Weights of a small transformer language model.
Size: width 448, 7 heads of 64, MLP 448 SwiGLU, 15.3M parameters.
MLP neurons of a small language model. Each row is named by its layer, matrix (gate and up: input weights) and neuron, and shows model dimensions 48-143. Each number is 128 + 24 x the weight over its row's rms, rounded and kept within 0 to 255. Numbers have three digits each. A neuron's up and down rows have the sign that makes its largest values positive.
A block is one neuron, or neurons of one layer that tend to fire together. After each block is what it responds to, as a language model described it from the Wikipedia text at the highest values.

L6.gate282:121151131147110126110144092109101087129148142172124135116189147147144103085146126136122110122136150125112164154126109112113088136113082187115135135134144152142125140098116131164123106175161143163148130160107119099134127161141112116154109146147075134156133108102101129128102166137145129115
L6.up282:110154115178126081113147119127143132089136099097090168136137121136114106102075118158141130124114132174118151086135111150152117114117066131138164147112151124142131158114092108173117142156088127137139134124118185132114125141175143147131131117159087161143159127109130106113109151113166129098
Mid-word subword fragments

L6.gate176:095141098132166171134123124130070126125112131143101140158094132148140128111156131131161120069116125132121140171121128141127168110135163115143110131151131153149159151087087118105142121110165097141106110105126088105113116123102139118161151140090121123127146150145130101159098145083103115130
L6.up176:140105141146134150106150151125150132155087099130110125115115120142130155159159098115093104102102156117132145198135138122113197140113146159142096127070126146141154106104091094136164112147102099129115077103127091157106117130144132104129144130127134100138135095102135138133121138164122119110
Section heading openers

L4.gate38:118140111126117105147148157115144149133120167144124156116077132130133129118135129101136159091136140139139119117126099119113095098129101125142143136168122113099142103131167137135134118146137142153103143106151136095148114120102108106101089152129112109100131120089122115139141126115102107134
L4.up38:157128150117100120150137118088145127107075125116148128110141130133141135134116154150087108108124163183120147128155158138137145087113102121110161124144095120144145105141129091159126178101160142185095139076143148137130134164132108132104119133135102091122110157083110130109164132092112137109
L4.gate100:128140155119127156134144111116098090169141151159141153156152141141132104065102089091148100097151122148188152140115089172101169161137142121117104161099132140111135091135150114110128164120163129080141144169134129103121160120120112115126162112142112095109129159142113102135135129107119099121
L4.up100:140085122145136112104124125111118129148138123138117132176146155107155155132154140120109102098105100127131147138107113112135136112106086119167122127148123163112129138150114165140128102157149120137116136153187068120132109104123094123140121096123123098112167111093116136074126122141123146145
L4.gate111:092159114115143141111143122079145095128112134135095121159120123127179142090115138101119126158155125125137105150120126169096118151086122141123101113086115136130148102140146121146108126149143119125126148138178147168115128101130116104155136089147094059103149092122151096080122141120133172117
L4.up111:132151162134117143141096175102150133097108135123127126140129129096185170115104133128172144152105069152143128162071122101139114119141164097132140100105106156162132132136184136116091140160132143133108163151142162158088101154120114148111121122127134130139102113158114129074161114193139136119
L4.gate191:143127129134110094106173069111134107131161114191118135124104150124141119144155082100117121137161125094139176163154138150122107111118121133130119125156114154163138128134151124110095113165121154131139094123175096108135112162105126111158121128104114081137135149142089153108131150106096154121
L4.up191:136124136138145087118139082069151114131099113159113151102092131123114117134106122115143157102172162109123143115125136138136106141132143132102126116135122110123123124116154061135106147173139146114155134114190138131124159176149138113125116131170065072138136083154110128074153161110113110131
L4.gate216:140156115078113101106133151112151124164074124108129125157116145088105081133111139135116155135133122148146123158165094179143100134078105141103152156134143128149111174117110148167121116205141150157132142181133110098133107086146137149133114136164115126162137084099112155132115187153128136156
L4.up216:129176100121126141143160114122119109082107111168133138154169137084153117104103142126103129178117106146131129159149081129121104129115098111101121122137098108133105090132133114148106174124156159131119171118112140126144155120148097138135116121155113127110145124080128153122136139137173147077
L4.gate289:145131131065144124136139124104142110125107133133117137137110145140127109173120166129137105147175118119109131125167102141127137135141106101136118116135131139098144177112126140134109106168125162124105178120101099097115109106152126127141119125120149088158125108147095150106150113088090145145
L4.up289:170133151099147115082124131098120102113102119100146132170116110106136113149114179143132087136153125151136130125141154132138149119132140101171124073132097135159133155132136098150131154175113164137119156131125115139130132195172107116119112104150104102120129136141117132118164134087126114088
L4.gate349:135163114109151109131137095139121103132102160114103117141123168125144135162153153141128099169138158116134134148120115113131124160125101124139123135115135118115145142120092145133095116131132176116120143135132129141101087074097125135142185118160123120121102103117159119129123137173126135150
L4.up349:128149152117129136132195126108128081125106163159102145138138143126113096080168138141123136134121163123142127155151091111172120137135155125121094130108132131125161086082144136125103121162097170127188139135158112164118108080148167110125147113156097040074132137110143116137143136119160116122
L4.gate350:113142125093120129092188163083099105125154155099137160126088146123158119119147144120166182147139108124134167114103077117049091138137120130114172108126133107141139109153135088119112145146178120132160122131071121154146100103114134130139136144152100146140133113134124154108112107138098166141
L4.up350:125157128116121141096167129100083113132142120129103109136121154127119093112178172113150129136136141156127148094123140124127097148127128138136148113115090091154119084152179099145104148125132128142148124145147115189129105139126122134122146152195105084138148080113107090127161143144126144137
Mid-name word pieces

L4.gate9:156153158136180127102190119129128090156138110147135168136178133110146115115106127104116118120169163139103142106110143159108136140130120110115148131115123142167123121113167124125158148114103087137115134148161105109102139105160095140124089154151116050136169125144129114135148143107132138143
L4.up9:097126126129143099100114138122120153107120137124157157141151103142154142082143120123157089167110143145126132112103097083089110156147142111137149131133145126143148110134098126118146103111127059118125130082150131150079132136092126083132132120101132112121152081115136115169133114146146138063
L4.gate80:117130130136127104126175080162172089127163083116127145156119126126144130158142114099089122149171148153136102158128159135072124151138144136111107138104133099124101115100158100138126137126094100140106124152117146181110143087124116119146136131147142131157141138164136092121160134099173148148
L4.up80:129128117155111086109123088132118133154148144130090151198127087161112143122189149127082150124155109099113191092107149104113113124147143144143128141127112132131143125125074128130150111133123189112151140109122171142149127136116116116128112127129117143133126120137161125139127145111133140181
L4.gate126:121132126077144155138139128145110124148111130116120148152130114082122121135149135089160160125126096101109148104125113110134118154142158112095164158116115156150153132117151139084120166132108108133109133109161089147108105113124146121192156116145095110107172147109167107142111115125121156129
L4.up126:139076137150193125177123125130178092118139102133119156152132076072145116123119143142116142135114097122123146099131111123121145101149151126119123135174119111120116131128103104107108162123134118119068148120152123128187154106129204103172130107146072120097143159126129103126101179118153163160
L4.gate136:107161125124113148102129089152122107175133141137133166165141149119100125111148175149111119130097123066125176116129131155140083165124142137151109151110117141152163169102120135158128129161132140155173162183156106143128131131122126124169125145148121120111145126142146145113110130113163152105
L4.up136:145171132139147128133117153143148152160124160111144141124113147101076136050139101158128114092156101112136166112111134179155110112182130095142140100134127118140129126106130146107159111135136098152193085138138111148119084137093097097145149116111168139123138145154154150114116139102111118111
L4.gate222:126101090027108130119140114112121132165161138094178124167108131159114147136168163119114132144120100145119147154127091143076129141140128136105145154147152164132146119127142145180115093103104125105139146147097131120125111087179130098124128168127108062147154131153128130138117144135138184150
L4.up222:154142152067132138123156112156137071139161132111160111134121146125114097114145166159100102150123102145104135092158106111131140124171208142146141101115138122132152113142165127118142129112128173121104119111113131136155154113144161146150136132120109093129168127137115101154170140125149134161
L4.gate316:111107095121127161117136093128117087128142140091142139128134119102122122068171146131104130126112178063124153117126094125133154133154136117103129104123135057139123122108170109135103122128133100129150151139126125123150121150116116072160139129128134125168160133111123118133119142136148134077
L4.up316:122126124110155174183122111142119106079167140107112139116141132088101130113140162133160131135120081117106135077154151087099122113174130134140162148187069103117116118151117086099140107123112111170098149067104123149138109141132137122142132130118133137155155145115148073149093144158112139095
L4.gate391:119113117117159124147111108147110139121120113134111124115130110171132128103180103111118144134131062118156118132100113071079168088156130152127124128124088129097127101141134123156141123095095092145123125154089130142067128121133130116117138104106117108132177108142157119104153094127134116137
L4.up391:135114132142093147121146097159156110111186114108156131149156150125140140118140199157128130152134144112113119111168139144113135110087095148124131128153089142103110131153143114128152114117153112127152141178128167118137108101147167124157178149183141087135151126123124111130115131135184137094
L4.gate423:085128107144165148113172117146108096130148144176123162124130101161172135069150101080164121065094146145136140147111116148130177173131154079124098141124128136138130111128129134119136153109134126119142135121158141134107112089113126109190154178130103103139159141108153118118138106144129158152
L4.up423:118129114159173209090173141122061094105142115204130135144131139154147129101160116070144101108086135117134126159179125117154139153137151108154127165119088129172111134138161065168115124101102122098127098125144135129162129113122129123141146154137109105132149125140123121086153132158154164143
Infobox and table fields

L4.gate2:134145084101149133144191072141089161115132155152103114137139151133108152127143093125109147152093087113104121114164110144147124134145116107061126111104159124134120107109114165083118115158163110139141131092181147116113110125155106152138135128160113115165136114115175180146164141085120150137
L4.up2:103173119086114135102165105143124132135109155110126084121138101136105134105130126127167135169114101122125108113167124163156094101144123136078142155131162126125103155146135155152125122104132124143181172142140206139100134124183138130120146120158088095154140078144182148114173122096192134145
L4.gate39:121128071146148169106124152139099138156091108109169120129110146142090159126110122141150206131124114127119132130134102111148115139085090129081132119152150108137092161118121154144137142123103138127127153109167123134165117097147140146119124106136120127146110061147187114130081124164167142154
L4.up39:117119119135167145147140117108085130148127164108114124110135154111128104152118140074120162136116099152137089119138113145122168119114092158107119118107114126098122129150119119144091142118148127123114115145144146129172125139151134125128163140107134099158117060130160153112117101172145137152
L4.gate141:116159098087172124121102151161132136147097135110130113128125150126129137114123114114140151133135110111083133125120126155145114127113081121093131083145133164123135207125131130129126162169107163126137118108180136119082125100145103132135127132163108129156100118162137167127121144136150147134
L4.up141:158103114142154124132082135145123141105122116116099115132125143138104119160137142163098181074137140059155129065148140170132097151116178123128120132145164126114099151084107128097154142131098133147162120138180140124148093107138184165134159156102119118138097113104181090118128150107182132123
L4.gate161:131134103158142137126138127137119150147103126114121112141105155143084142114123126122132164142113134128152130131104097113134096169126060115096088144162151109108142137116119104134170160136141123116132148135166120129134100084128150120158114142150111107096143125149121175095086119171148141108
L4.up161:092130122096176146147183107141087140176111161156132113109159096113129125114121106092141129115163123121137119139109095184124154162132130132076131127080141083122143080092159124109090101150165101083146154115151131150122136126150120167160137140109103065110148150131132135097123122160101149155
L4.gate246:115136095135121151098128114146099107139090138186129107108106127153108146089155096154119142067073136135131127164110140110135132116123115090100108094138117157103111110146096154110187084180120145112111140081147117123105121093148099120162129136160141099180147129127154113159077139143138110158
L4.up246:120146110135105143109130129159087073121106143119093083139130136127122141118132148094122171139126123125141103147159140181206145117163132136120129099115119153124081133159122128127132134123137173155136160124134084177113153152136141108108116122164164095153070119117142088143150151184154139082
L4.gate296:115142135092171151149171110133094130175127119154112147099136170145137095101156142098136150125122112159111102138122128164150128149151143097118175131093091097099101106131144122117135125156125104150132131143164133109112107155130067128150153143146118078097158169163140118116132175102181166115
L4.up296:141124163128154121141134104109126152158114159143120119160115143121146120122123092140075149094115063130108094120145119133167177127165086139131096136095106099128148136126137145157112134144149096080087116159129134122110113084118162140112110136132121119114165188081171176117126144101129139133
L4.gate338:108128084083123159121119132114082104126105189102110119175130150144131159089141129120119150130136132087112109119110123122108124143091090094116124101150115086150145160132121140122103118143109088104182186110143164156112136148119137121165127132153159143147145123159141132125130141085139166144
L4.up338:111140128129136169080113139118105117070087198084175100112101175129140165133118085148141139168107091144149137086144112154149099114140137107078164138162139115096117112154146147136129142158114150106143172124128157179129101158145124159119118122134123169150155069134136112123124161106156149168
L4.gate416:094101116125108120151061141144067173112063109124074092141112106089100181125105128137157108123121119083133183123125135104135123116166114127126118155155165119135134137114097136107129102184120090134132115077138105154088106146158131119143132124153141172151110111136152094152096134118122139131
L4.up416:115155126109129106101168128103084118116105125111111119128154142166176098139081112108135160142160138160058125185105115129150154142110122108090126079146140119077144171190101154141117103161171169157112125159145159154110154119160119098137126130124127115111126089145082140117127163139143159102
Word-initial fragment tokens

L6.gate279:136115080104119157137105099093138162123093135119119114120152074139166120148105177126084107155135099109151138067107160144146117094115142139092112105135093143153135119140099120155109123138107130109125143124142091133102150116137123126137166159146150109113109179122104161133125098125142130117
L6.up279:131133102108105138105123125091052104122104105141129102109115143160119151150109148112070131141106113163168121109108081143150150127092098124104140114082157154129161122157115126156160099127086120105109119111151098153121123103119119134107122077158149134125124093127114131098125116136079118126
Mid-word fragment pieces